config.toml
activation = "swiglu"
norm = "rmsnorm"
rope_fraction = 1.0
attn_scale = 0.125
parallel_block = false
init_std_o = 0.0
weight_decay = 0.24
warmup_steps = 329
decay_fraction = 1.0
batch_tokens = 131072
train_tokens = 1078000000
MLP neurons of a small language model. Each row is named by its layer, matrix (gate and up: input weights) and neuron, and shows model dimensions 96-191. Each number is 128 + 32 x the weight over its row's rms, rounded and kept within 0 to 255. Numbers have three digits each. A neuron's up and down rows have the sign that makes its largest values positive.
After each neuron's rows, "fires in" lists the words (lower case) most often at its 100 highest values on Wikipedia text that the model never trained on.

L8.gate1242:108127129206159184135079158131141131129179127128131168097144107118170141125134115128119162113164139108187104121168110163143139072104152116114138124105145096136096122220140119137173193161097206128174151107150174099184084136136146090142108122204073134163129119147165115155162141065075182096
L8.up1242:119092084086106162147082121110110130091166169150138151082099154113138142077151124150106116096186111125145134115149133185111109080125144150154089082078128147122104115175120101109104201095141098096137102126087157123173179155142118072068086144140107088120127118115122101125132116122163097092
fires in: "of", "by", "at", "in", "from"

L2.gate1275:140086165155136079059120130113152089186181143090124150086145141102135145101098116106165133090074182082094156141065076101113124099135154155165118083099086110118122164117062098136074128132125153088166160140125121161132103103143110156144134144155111182097162130155177088093029108135110139100
L2.up1275:107137180185163146118106064128175117153089148157115137149110128141160106179158124080136175155203157145112147132126096098149116090094127152149148108174193092100120188124076074098124084069155128093148123114137138104137136145105136145062139170141072150131132112137161139086155165154110156094
fires in: "small", "short", "major", "professional", "single"

L4.gate465:150158205081153114088079139150144115137174140099085142108145156075104153092108113181148109117136163130140093157129136131111126182162162155123123115122083095129108134172115096152195105119145170098105125104140157141131078192136163112156073104150176106144163192121200130141072139130193197107
L4.up465:129158181094124164107162128098112107141118182127153168126158130118134164143118151154164181134138149172160133161112163090127127172167126188103128086147041139121128113115100109156120116118127127131144159082159186091146132130212166131149163136096156122064096117098117124106074151174128138110
fires in: "football", "soccer", "baseball", "season", "volleyball", "basketball"

L2.gate780:094156111135130133072110169180156056153178074129134091148093114143105150097156139147125111205110128111152130134162121088139126138144106142131147154082156070194144081175115130116159113119136142098137185085130132173118146145145196138161177114143058181148134114160119100138179122117083159212
L2.up780:095084131101170112079108095151147067176137040158117074152137072125119065098181136115149105160115152171112117119136091106101143120125098149137139095084092112122124106152133161101136112099148157113148175071130126165087153147133165154131142187138122131176156132087140124164142097109092152195
fires in: "national", "republican", "federal", "county", "brazilian", "provincial"

L2.gate1474:197106171140155156077069117046171139144167132105145161114113126109122165077094083197167112176138096119123135073196143086126098134162135104117149139064158135117124155158094140065159099178157101078119179072161123141177153131165129079147094122130151130097177159149146094113127167088122103071
L2.up1474:105104159091103189128141136053133096144125149095135168134105093097175131123115074192169140151136127140082125148174130099138120143107165148109133186129130121110162099121102113103138045146147120115091117068175172180142120152074139084145086109145157153143187163138129096090132178102132088117
fires in: "became", "become", "remained", "becomes", "remains", "becoming"

L3.gate826:175120125158127182138164090140142147120172085170119183108159133129111115144155181112111166164121113175132055118148140128162068124107086131153156132136083124126114140118103154131160090091095073161073092136203151067160163050109156105097118160094141110156110109153108224130184120102204183161
L3.up826:124137145134143111069154165192129145172180136201104114074105155075112184118143127095085106141125076130214113128138098121187085091102136126156134069141156135130169139114065081109091103168162136172138098193120148068165134145185154159057123136107100133151121075143168132135144172109138172152
fires in: "many", "some", "mostly", "primarily", "several"

L2.gate945:140127136078166061141168098161104165114166069117117160116110142076150138152093144110112138105068137144136117121104069145136131123096161081140118142149109109088103102156092174170059135134116117088153096120085127202155098129080123110120155125130090114181137174142102116154174137190108155108
L2.up945:125114162155134126053096117128158153147158142092090134128158122128175150099133089151123067072078137092112154173126090102187185144022156121140106142065143110128114093171108088107102133112129174130148159127143162074138173105138140174125173109155160177190112175129109068138090078150139185127
fires in: "served", "serve", "worked", "serving", "serves", "lived"

L2.gate355:165138157142156122120095118084119111128163144054109114134148092160107130130064067122147172089161109100136153102137151101151143137156093114150164156084132137148100149139176105084111148163118159118149095115150109111110102079164195126159144123094093118096117126080141076134083215101159139115
L2.up355:219183137095119150118162152110082132113126208092123167197139106118136135171087147146143136132117156117148125100153149095143153129159098134115149195152224130106122178143143145105094104154103146122155122109157112134082130099094170148165151111104114106062122144120164113113110181084136143125
fires in: "gave", "making", "makes", "make", "giving", "get"

L2.gate251:127101126074136090181100120127149141075096117181105101123101154159108131173155085138114160088037098083191140141170097130127139107154160171122104081132101126121125075180150142118116161130129127099135128133087117100143121104122118114075139093111134101120135132072069140092114113102094168129
L2.up251:132125130083083101166139120146150168088089111180120127121098124181117131076168117128115115106068105065143172149191091134140147114162192129160092114123119081121123114182136159138109171119088166108148116113110113100157142100170088091070118120100135104084137138146082109112160149091103200128
fires in: "hospital", "school", "court", "hotel", "college", "medical"

L4.gate238:091104123147112172137098094078110122123128114148078137144201083134102045110093145170087112123214115146151087175129137131079105123166083137109106052156124105156144072113127132204070094187172190131149098106138202150112181111226146140144130154114086112136144120149077130112079155111079131166
L4.up238:119100126131136171092096105122136141121088122097146168109144142147133058108143095188052144113139136185142114091151104135114127105135121109000122104102125078135097147163179171149115107157112159106165142081144094138136105155118090112124143165120141125126077106077059113128154109126091168108
fires in: "to", "much"

L2.gate164:107092071135134084081155087145114144152154129161107114073094082159118141144110126123095168171119133151135133118114135104087132141188177142110077116128076128145019066115141100098069149135122140120103116073111180156101117127096154100157127135164170178121152171057135142131115088177150126094
L2.up164:136174048130075151141142181132198083105107100201119172153049169099171105109128126176093142140066216117096144100109055149164059127098126106127104145105135109143116087135162125185101095106161171129139095131170066134116129124212207133119090129131124175103152112084183141121100165170151140145
fires in: "county", "district", "region", "area"

L8.gate1414:156157088115082102060168177126129168085096170137113145140164146103100149127180171105157114121137182132160121091204040132177140115163119140107134089051151099106121144152067156123170115157145118193132191134086242097124118085141116062166152143126145163161149140113071081138136132130142117075
L8.up1414:084132120193095141113105097125135153162153190179146132168063129144155061112173179104086154090128131133103097103064119125154165118088142128143120140067142069148117095070129160091154126172175102135172132099148153141037140149100086129156139089153118076168175121140144082130090118152188146135
fires in: "in", "on"

L2.gate1212:095156196106151209119115178076111063133132179085117195140151084107104151126069128130128107126193119120125081104158170059126126159156137118154159165106138126126133102174130121116122122135151121095073131089157136183118142157124132052102133099053156118141136222080173165127097206147112137113
L2.up1212:150146188145129165109065161081137143118175156045177168132119098136151144066121075137208127115095176121107081049177158096149114161126144137105140159097140103171065084186126128087176104195115114107131144095166138167137104148125197130159125163089130137143154151100167121076106160109149102164
fires in: "become", "became", "making", "makes", "get", "make"

L3.gate1454:160110139125153085099107094144153099133117048126108071101115065115126150120141126159142077114151063103113179076117112115065147110085147136161103137095056089150097089147079151059159137099139148143105122139167140078161137132156167204119111127132131159122164171045107109122202106108140065088
L3.up1454:184172101117102076086099134201128073131083154167139070162136124136093162148169143095137138140111103142127127143133104145136117155185122101177131159155093116130066122113136129134159112187209122153109167095190105098171121097121149155115170134140097141098086151100059114163104116103134122145
fires in: "general", "international", "national"

L2.gate44:159124147143102128119142139143100153115151138078091195099140173110148098158073106071142096123120178128096114189169107129190145083104091068132186120114136156125088136133115137144106122134153119069127114117087147121157133148121101163186139138164110105177095161111129089128095154142178179152
L2.up44:103077111136093137103170137183100130158165155103075163113103194141164143157066102084103052113133138107119158137178118126192175102113082133140187114114141142101156117186163111103095108118124104094099129091110148100139107171077117162170132144156122120152081170156120068106115081097146163135
fires in: "represented", "serve", "take", "served", "participated", "serves"

L8.gate1025:124112159136152108133085077105162090165097126124170114079130125133159108146153114147143176113059139133119097142117167061176189107088100120185165190106125154148141094164145120096109127117131099143082132147173169136132151114123138126107142148171139103146164129149189183146162154052159128126
L8.up1025:110072187135152157147121123101163101136172104112118105101137102109130115101130084112101179110072148170159130122080098051136131123073072166190145118074206137119140083182148111116090125122110136136123139130162198146084077090103103158123167151154085086160159174107160145160147151088141144082
fires in: "to", "from", "by", "of", "with"

L2.gate723:144148104167088091118152140139131101141121153130144166160161193148077154175092156163118114148110138081121176142153117155159119177122111133141197138140155119057093060110071174104103123092088135102110116135157118174108146158097114156202143088164138080035048101073178103099157162227138119088
L2.up723:158107072179092121151149094139082168134100124114107119099126145170157152106047108098149130158080064141107090129104163149100195125155112127113126067141140139086087074098215155087074193152158137137116133107128130117166143118140145095126094151133118099117141177078113128081106119093104186127
fires in: "made", "featured", "video", "operations", "portrayed"

L4.gate764:149127203052148117102151083147161103092117094162171164127075098125165101138116111121107114120173116116124178108105107137188086153160134113148176137125112122164118130079150165163124129106147129159093152135112101165140153122123116127130163159096099104141141157170139118149139102153120153104
L4.up764:151055180150178105109106122153165102094140060091128099114104074163135104133071132173120220167075100120126141133148152133116105143109098133178093102096158134146202130191097128119167170129159149088118175118130118134135136114200173129113143141155114189149069099149150146074143100112121152150
fires in: "was", "is", "are", "were"

L2.gate260:124136065165168158125092158094041153080084097125155133138167138126108168120129143042093145141111129132157098122097078151125153118130078127102176124098131112123158094122158119107091134113106147163192138148095093102137116116128132126188136100135070083178107182136145117066137155163145168142
L2.up260:132091128179142113064088163091099160110114084136137146102127092135098191088100123087112154110106110154144101127101094120131159107107107099135184098144098130130120114140183111091097129113107176154202148147067134125157130103108109170131122115095141095166146171103146082056182130137152140095
fires in: "due", "along", "because", "despite", "although", "while"

L3.gate921:071076142174115132085062129133158144195172054113140105094124094156127158080166127105149151155143114149145147090148129088096063084115139125190107123163136175098114140115137096118131121095142151123131179132154114180167117120139188115095117180082110115216139094077124124174104113165088156132
L3.up921:075125120200121145109099155132132146187201098093119152159142082154168110102152171124142150121159096166148128090151117149084058153097141163134100142149121142069152171134127164133153081104145127143146164151134088138114126133125177088102101166105072133198130103132113126208122110152139118199
fires in: "western", "south", "pacific", "eastern", "southern", "northern"

L3.gate941:114115126165164118110061152067152129195187096135130141050180085173082159100092136149112131086173109150118064156105105080091091092098146168150091138130151174132096118177094100125092150159114156136189096138121131087120091113148153107162091131116081147126171109121167172104154136143086110118
L3.up941:117133134140132141119124134055088121151150129134140119118175112153132153141106151145075161115144186170156094139094147082085149065082105178110095123138140156103109163147087113170066102122154127167193101133130127071140155166149150102150131143125081119140140158142156176122151132136127136122
fires in: "much", "more", "just", "little", "almost", "far"

L2.gate437:154119156123135115130125124125105136146163102104140151104161112149172133107124138126101146123178099131104104083045126174067155119056206114193149161139191118167151084178084106146197148140110155134143151059130119085168148110167141070169148149113137125134140157125113158087104176125138157116
L2.up437:088100119100189126106107126159135141141117096168133155116124098136157127116106172148128140204096118088140075136150121169162139149115174177164130107155168123126114186119113120115120086156161103148127098136082146060146123091062176057101130081149138039102106090124113087176099128163180122125
fires in: "year", "award", "category", "million"

L8.gate697:141094151169164149153131130145141120140128103139160144142102161164142158165145141088095096150063157134109145121129117135169130091101109125108119137103128113145152094141117121097115115122123199139095143118071092093147127137104128083070145197068100114185108072155131083145116162094180201142
L8.up697:048126161093126147123178131133166136133155093154146198071041158156156104160110143128129167130098108175074064163158157101106129132152191094130126127122141156113135129116160148123086094145116176142130152135139053167148113161124121132112130178115136113121115149108115119187137139154088127141
fires in: "an"

L8.gate11:133086127144120131100078095192138143141137153107170142159168126119144120126107130072118130117159067070144170141087120120141169092142153085131148146118174102102095155094109164155105105106153123112116120129099149132117116103189108119138112074129149141057185148152098115118081093093120111142
L8.up11:127118139121109113123103187134122101108139154129131127093164138122184142088149103110132159053142126106092145129097092110143114094090046151124127128100137128157096176110173079131116167125043120177112153117086120162133122106126151129109128088114148131051101093071103106110065097080106100110
fires in: "in", "map"

L3.gate1441:101115168136143187142121178120112090161152129128158134175113151137095143074125077159068099159138161124071172105137148134143095198164086122138193209152103105149156158115091119119133126091069111122102138087097160106143156138180168118147146081132158101060102146050157148114168175135148066151
L3.up1441:142048139177192170113059161142118149134146105121160104179153132181122097119143101150107148149101155141071114083096155104094131135093129143115155105100068130087091098100165082137115185058116124151138104110114202158185116098140186138106128120175154093079161146160126153093146093099125151131
fires in: "made", "making", "makes", "found", "make"

L3.gate60:126137096121145090119091126091153137136172100076110111124096116136074093069151122165133130113092079155150107079127151075097149136159197150118071111082147124150100094138118093106163163099119131137120123128103102159148085159163140103159104120092128159136129203101098112088084110144123193106
L3.up60:148130021067092102152166126118125142117114092061095161167062157154116132108147193127055103122125181124126140096129151101123178154165180138091076173095152166163121124123148147170140173131086143143137142136121113127125120115165155134089095112108176158106108105110098163072091147132131180147
fires in: "county", "states", "area", "companies", "district"

L3.gate179:092140164116090109092057155121117162103172146154142105129110145149141164122140148076102100115135148120156089122082119159132100141107094138173075141121094130139152126122097130132131120104105128094122166134136177080082124087166083170106187161130097131141093098148102109139167074100094163155
L3.up179:158106192071125110090100141138083135118129137153117153116107158078133114092156151072107083159149135164124085119079147202115204136151131163101116151145099136067143117112078135141131091128121146062119140107099126069146123069134059153128144149100110129144091096195071097116160131166126105144
fires in: "work", "research", "trestle", "worked", "artist", "works"

L8.gate1236:212125081097133156210141141130130113129156144095116159114128102182131131127129120095160130158112091054109143135131140098115109148188123144125125149184136036119132168161130095169160152160151183111090127072149084169170120156173157118075108106136125178174098077117137120048110143083137131154
L8.up1236:152111134092103123129108125093089130155100139176121173114118105115118146086153117107123173130086117126149119070155105111092052148078123143134156113114158093171135129157111118157162125103152117101118137092085211134108106151100139146096089178063163071175107091113144151093105118136166140152
fires in: "as", "of", "for"

L8.gate609:134119057144109108120137172124131079096107136121157135118191121098164172129171123132162103216165129179089076134145120109113101090087134042081173148172108155103108117120126141110147166116136105116141100135142142140137108115125152137119180144109106087079111125077156139166075188165107168139
L8.up609:141135111115194121142147087111098122152130114140172081148108147158127148124145173198180120123132092082061126155134202114084113157200120155093133188122084124139110126101143183106105138168147132076164176133178100093138101108151172143052189143151164067133121135163093085125077156140103173149
fires in: "and", "or", "of", "part"

L4.gate172:115165097061094144110110139076156066094148141179125130102079122098094202199131134149175133080115113091086144175105137088128097108185132130164142134157154062173159075142062136137140130076058152144082149116104111147142137115223119150143114102085165160110145156032141076209089150129165131070
L4.up172:215163156118156159087110084050111109133079160120165099093120143141147182136117123131171116103110162141083154097173099101098091181142100112126140137113119121138092103176153175120138156133103103197151126065139120090157164199177139174144101103104171068117156138097217111110107166086117109151
fires in: "had", "and", "making", "following"

L2.gate1352:125118181125181063139055080099109092134139140074125113118156065112054148095133131134222097146107101159104155093112137124120124151139143123173156129158098130100105146142105139140095052082145119107129151142101146092136125075140104144156087141155081142104117152043116113102085090091138136078
L2.up1352:135124201115150099148092098092090118140129123095136145058181102146133120095086157124180113149131105169142141126094151124103117138128098097119160118182166090104144157135069208172106097120172103179129113117095122108162113105114044156109153111128125120162144117130161118128137134062163160120
fires in: "short", "small", "long", "little", "good", "big"

L3.gate415:153118157156078104103123149170123155180119150070136089119130196135170157112135107102126072144112126165108174149083109152140133113068132125138173136141100095094111123152075081127157125110126131137119164097129138104123094104140112122148141167153101149167184120130117106112146090104105081142
L3.up415:140185090120134147090081157184143135153087159042106156139161155120155044099220147086075109097130133189091089164104136146110122156054123158144125185100092136063128151140154145122151110085060182107167114092137116197153149125112064156152122173164143084172153157148096141115133130124052080117
fires in: "composer", "actress", "artist", "author", "producer", "singer"

L2.gate1286:098094165174134134080109120143176072141147150074121127154128087108096187113167120117187146150162085116185083165133084144070088065137169112142054090117102161128074126164129092137143088088195118135102126083113137173140148125152190092123134199127114140178161196117206110147112121120153134149
L2.up1286:115148137150151142124137114159164070140163175124142172155133098090099170104220107129149108158184109114207122145126099165073120067118178170137030092102148141114106096130139089139152088090218118130089163113125131127136136138140177063132131178151071157202165182170170101149104122170119153199
fires in: "western", "eastern", "central", "southern", "northern", "rural"

L4.gate406:116103140104153154114098089115137165101077138074118066133081151143092148112170107118137165127128092158142153197150133087103131125088092079164114117152166129110104123204169086119117159154150146190121099133120162094187123108101189113158114156102103137164101123173112086096161144141049141119
L4.up406:160156185147114112132095189130074162202142138143084134163183173157142076084174171161108115125127061168114077110189109147183054146088072174151100165114129158129137131132143141207099069107151099156120180104135062127139226128118147113155120150095140137172138074080130081134065147124084170172
fires in: "eastern", "gourdou", "southern", "western", "grand", "prairie"

L3.gate8:140124170081133147079122118145164099156088144080167078150130087127116088141065117194177151132099129162144111094114127076102111135143150134173110117169110103139159069142158115103117159104083082134121096151124156173164121120134146133144115161104139101171151161081148149119105101115131137051
L3.up8:164127156100158161122155166143127088122126135066143163166089093158111127123084122151178149124075150136166100092107127084114136139120147169132121129158088086128187083158170147123121158121087082116107120159127209143146096133099202150158140137160132093157111157129178180124145099106125147110
fires in: "football", "sports", "soccer", "baseball", "sport"

L3.gate697:149154118154115199070140136053116157138155076148161073112131142122073116127123123112122143158159135163138133122136105178108136109174109135101106076114135164196175140130114118110110149146090160183149085107104119106136114162131112141139104137116082180180140170112141096128137103160099145089
L3.up697:084143099110156126154114177149181107127129131173115155169131098172069103159097091115162141149111127127140110159201086131163092117135201138071111159141087160125118103107115145159188071138120052169165139164157134143134098121147130116155073089142157096120165090137108077126115061138079093118
fires in: "then", "later", "after", "afterwards", "once", "continued"

L8.gate1203:126150135083102088144182112077098099136137199121181115133116148139106158135147144087124170141146061119096152137195108148093143107126147142164152146096132098140108127156099152121126173130135091178076130104132091108112164155103158156108157163077100121121110141149131138080147090151151145094
L8.up1203:158059108121146131168097119125141121124128142140183131138168142106138147094139148107129151137124098069092168091132137096118109122126081122141115151089119113125107112109184078118170145106158123158109121071117110143124129180088138108156140084049155172166083102071057085135091167120135044063
fires in: "be", "and", "place", "had", "each", "for"

L3.gate658:133068108136189087125071141125175179169165085116138114125133110155135170099110120081114137140096065066102129124142133090126120142102107083191146141141112169155163176173095093151166106099130107111114143090083127150184052056097147158087065100154091149132126087119161127143167070131169081151
L3.up658:173118080131163121096135149130130156194153111130144112120161084141181125148110117096114128131095112117120050128144110159169123157119088099143185127152124151148169140147082111137145076114102087120140146123062184124144097084123174112066100162162058110100105082121101144130156089141197070186
fires in: "new", "green", "red", "high", "los"

L4.gate1232:092070174105174115142102140159127200130196107142163089084086099126129097118134085153118115113149102109135149114101132162129123186147085127178082140141194147177094153160106156157173106096133136141101102130050165151110147125170149141115158104137083100096099132089104127127138163134163112122
L4.up1232:158123087087185095096075109152160157160162100142074184100057060151185093105152120199104090097100148095139120170175164216170149146104144122104115125125189132183148200173132111121167165105158154135130147130094128067165127104134113110137127131111086096105122054156160184160109109108173158162
fires in: "votes", "year", "number", "award", "act", "census"

L4.gate1107:062126129118122151115136136072133094144091135082114147106122108204042102080100176130109117109129087110087206113104116136106106146129169145081162095106103138134148108069140122093082150151139136072134151117090175166115165086154156113084154163179130077140143161069148181129149160101131157097
L4.up1107:118157134166120132118078120082119062116097124085118143098150110104103095121100167156103123101101155108163205196155115071088142162118146103153164118111179107170110035170150093151160081160164157108162169165138175106165127055116156180138119139141174137108094049055134141171130109058108131095
fires in: "to", "from", "death", "high"

L8.gate1326:171106187178133106112137148143131123130119114120139133132123098064126166129134127132124142180145210124120131117127140109142131146137133157119235145153078132134192126105094198114196167130099150116090165173116172159127111095064174096127112193130153168204184120210172125135111125096159157168
L8.up1326:155122133149127105118152087091204102133209113129174151111143164155176083104161131072171180181149161123148146113128103086088146183164153140082171125073143090157179094131144174091201090077124145101122104099135161121076120141126148116163181113084149144153110160073203130136109130135142130109
fires in: "of", "in", "for"

L3.gate90:117090149115125113161158108156114123098147086113126107089072075085152105145108097107167161120083112179138146103169088181143072077144156153123080147056085116111101068143175074212151112125148173192122132097129087145126135088072181132126073161138147151081136167124176150108123101118154128181
L3.up90:149146096110162158110154129154127093191160145107156103164123135096157150091181132146167169168137082118053128117128064092107137136123104101094132136091147166162146081141096134118105123151136110129103146149150142087144129122191155128169100079171183197108159137158170094132163120201098150156
fires in: "county", "national", "city", "district", "state"

L3.gate1217:108126170117127133108078094096143155164179131109103149088134140150097187090108074082115099135131134117123213142181128137142152156107147129215234155115119114139099180164107080158096110108123131100143156100118097143128095121099158102138093099114047091175097124118137104174089077182108136079
L3.up1217:134100122105110101085090109118197125123171077101132115109122162158120112127055097082168109138138141090105143140134133124132147160205147100170182172166161131138108140128092077167083110064123152115120171071122114181129116131131104136133121120111104086147116123102134121161088078147116176139
fires in: "grand", "red", "white", "green", "pacific"

L3.gate1253:156099133123119153154106025172117127108155068113123140139130104105183173085139176133136164118160114143138089087100069135151122133124121130121118094101186126167115095148178116186136180112125096109102097115175150079102152127136170093076088161116153206100150150097155124116123147139215178164
L3.up1253:112074117113117133091098174133132128153096077173148093139105111135164072095139091151149114100101131096132134121174081105061100192140180090057116091096116167125095079104166175142128103173102102142138076091120154157148167138121138118114139138133129167086113160107123117207149047168140128124
fires in: "city", "town", "townsville", "county", "country"

L8.gate79:065143114183125100094111135118148136098154121159149074147113079127155183131100122029108166166135162067136149172111145100170115074128080098126131107108165098117187100136102074129168136076177092148076100198086132154123175172135139144107116105189123078155101150115140090124104110115137151139
L8.up79:172102157075170075072115186129147152153135121132123136133124111097153162169091140123145117125127160081166180085123118122187129147115162112112142098172172110113117125136193069120120149132091130153077146145072123152114141153085116160091147153147092115117107118102091117127102117135111137182
fires in: "in", "at"

L3.gate1034:134120160165114131119122143162172113140163091132133071038174111149069118121126093117136100117143132111198106184132150166171093126092138049124093088119123168107143193169087082136137121155096117179115154141095178084149128086136172118088171148134109172175119100096125074142121122158172093142
L3.up1034:128139168189135101146181136091122102121132083132108152062180139128079188161187106100062194123093124097167137102172134159116115147118064115079210082156131135156186152100071158159186068132100121086127042176136086088153112133128166121060101083138112071089107095117168151153174096154120077116
fires in: "some", "many", "various", "several", "most"

L8.gate304:125125107176211194174153095130159190163163154113115169137096110121151052142114099119100116174094124142134084154111159111145107110101103130156121140138123115121097201175148088115144158103151153149176146164115168133155078130124091160130178164125082143163063132056154108103198144085142143187
L8.up304:111104168136140125136152094133158104105115119158138144098116146083091146129130113088102129177197090067143060074119104179134127134131162137113178122198192149172169087156129111150131140124112122135079175122121072075098155154161142169091142142112080100087172128091168091132145184127104081142
fires in: "of"

L8.gate1168:086130194158135126131122140149097169102096099127113102129136061184172163168156115197061127129173164128130119129104157186165117140098172049123149147155126162148166144052123090101082159135119132151122160150108144120118052096084114139121145152159167064122125161071155143109126144090092119145
L8.up1168:083168142122162079099114123129090098127154159120113100102120133143163146128192130072176146169126201085099149111137086126110132117092129153080088106054114151129144123139070187133160112145075145138139089115172091097089195143194115154056162144099137106090207093178086145158158116190139111121
fires in: "of", "part", "all", "least"

L8.gate1498:137134139085166189090108089135105122154134099140195167127142141119128115155110100105170116164138125112170097128066141088154124119118101060100148115135128077102097148121116073153198128123108210133148126186170152143121122085121111177136100102154164134109122102080146145117185119130131110132
L8.up1498:158157168121155135129125160188125163113156109153107162100080156069104150082098082131113152144154101147167138136132184176128146078092157139139164101157087132154140092124079161094156111128121200129128161120118133085134130080113099170142150180126087160122118133076116194121141120141080053142
fires in: "of", "for"

L2.gate1004:123141101092120147095151159109108167152118125127159085136110177131114116166160063119144156119094099148094149103147122159155144145101133146170144133069161183099141138122119124145150070163109183154114137169080122108085152064066097131065143151126160127072117216071099098139103141120121121109
L2.up1004:154175065115110191153142144114128129137094131094120080149145168135130122188132127071084107146141095100066138178128094168113129152102174100171100120111133091140148158076122158108034163093091121137127163086151119150131163082102125144117139103143155117133161092172110110142176079125123167138
fires in: "opera", "actress", "composer", "lady", "teacher", "woman"

L8.gate0:114148077209137092108136081162143123098152102115136102084196129156129071145158065146091102128103137069082140145076146208155200072179165117138065100165116134085107071142074123130169124091154126150084125110187109153111066043163173129113152121162097091128115146173125190081186104127164067135
L8.up0:111113135139087108120071114134136124138116119078144168081129169114080169109129103158141136022087087165164155128165123149113122110074073135117131086157140156134181077128059141078132124083135090091114125080135135124127140121133074105122177143152099043135161135099162128116171095206136129146
fires in: "that", "this"

L2.gate38:208125127151119161069111076071092093152164096113130086159131164146128131158154170150209086108104077125159160097109137192143079134118143108187124059162047117160184054161072097117112174078130079089133176130138069137130135114172149118111138143105087128141195135121125105135120099108165177124
L2.up38:143156179116156131126093118185106077124118064109157117172131135116123084113165134097222136152165108155122147087109154149125069159162101100130197135146136104202119154115170132198123134094153154084104149111132097148134178110074160104121173133166105132146169130120105168119139108122122102196
fires in: "international", "british", "royal", "national", "designated"

L8.gate198:152186177124151146115115175098187146129113126142133171135096141160097156105115111153098127129131137101021178104072159099110145099111175186206101166207109092105065109149091138093116112104116155185102076160157141176110109097106185167159109150158102090153164162124137136073102094111199120149
L8.up198:101183054170189162171131107187123159098110047112121175092108129104156179131080115130100155088154106107059120057094156076185139117152123161128141112122159149143164099158124144229162125132058094084096151148168105082149133097120139158173135179144075131125091111082174089107128144190105105127
fires in: "that", "who", "which"

L8.gate343:153097088114100113115180110139149100110075142130102121158128082134149203126102115135106193079130089110169201120190059103164084099139170068107111170125119149154104117134089110127134128146126095114183100156143161179116145128138124111103117136098092122158058194092125054150153089128131102065
L8.up343:149131080152113186097108165098098190135204111178144158061112121112138108100176110172140102136073133122167196101135119120133131132118138128163146105132183122153103143099088161159126154110149071132113170094110120105107153151146181080134160100100140062092132112137175091148123162152117060100
fires in: "and", "or"

L3.gate689:078084165122068128136080101134113117103085129168137158141116113157163129162121129108139119101106145111129203102094111130082130111148143140136116125092137199098114126093196131086153131125105176140098145102073127158162161159137116168138129124113120124081133128054124092120139149106129167121
L3.up689:100120135127151119173110159173148127189109071107133130080101165088120096106131060159118107076099091061090124112109121124147074117108141117148108092130113131109083152164111127152099157163140110140101074149057081154117168101134137133109178075089154132168140119096159163174133076049152156098
fires in: "hall", "hotel", "palace", "office", "college", "restaurant"

L8.gate537:150119143211155125194137114158149098080126142172162114076180118153154141137098118089128121092108136089130128088138120166154149127130135142172103130150124170161125105202093143144104103090131156156102118110119157148144115126065162169114135186116120108147087185104103110177104115063134131138
L8.up537:112117104150199176146129126112157129050125131096183103149114133163128110163086120093118162161052108123037076090113116112161109117126157168144104182093205106187064123189110107159148097105181187139109144154121170124050090069098133112165146156098157153150074128116130125102177113137177146115
fires in: "a", "were", "are", "an", "no"

L4.gate162:201138113171145190130131101123159154112114118086081149144123152154098094133107103170111161107066084161082096135083119101126134104176096107111089106158188121134074176180095156091148189112141098168140115192127115171126152063145115085137150112129143124109149133195139174045165155128119059142
L4.up162:133056124116163173130130146159137106109120157134138112127207128121171141107094130169104180089135136189131076101149157133080120158145118111149125095119118157106115136106136137120082129037144099115135142151115129146115123057137119120168132169094158136130165141156105166106174182088100094183
fires in: "there", "climate", "won", "but", "critical", "shade"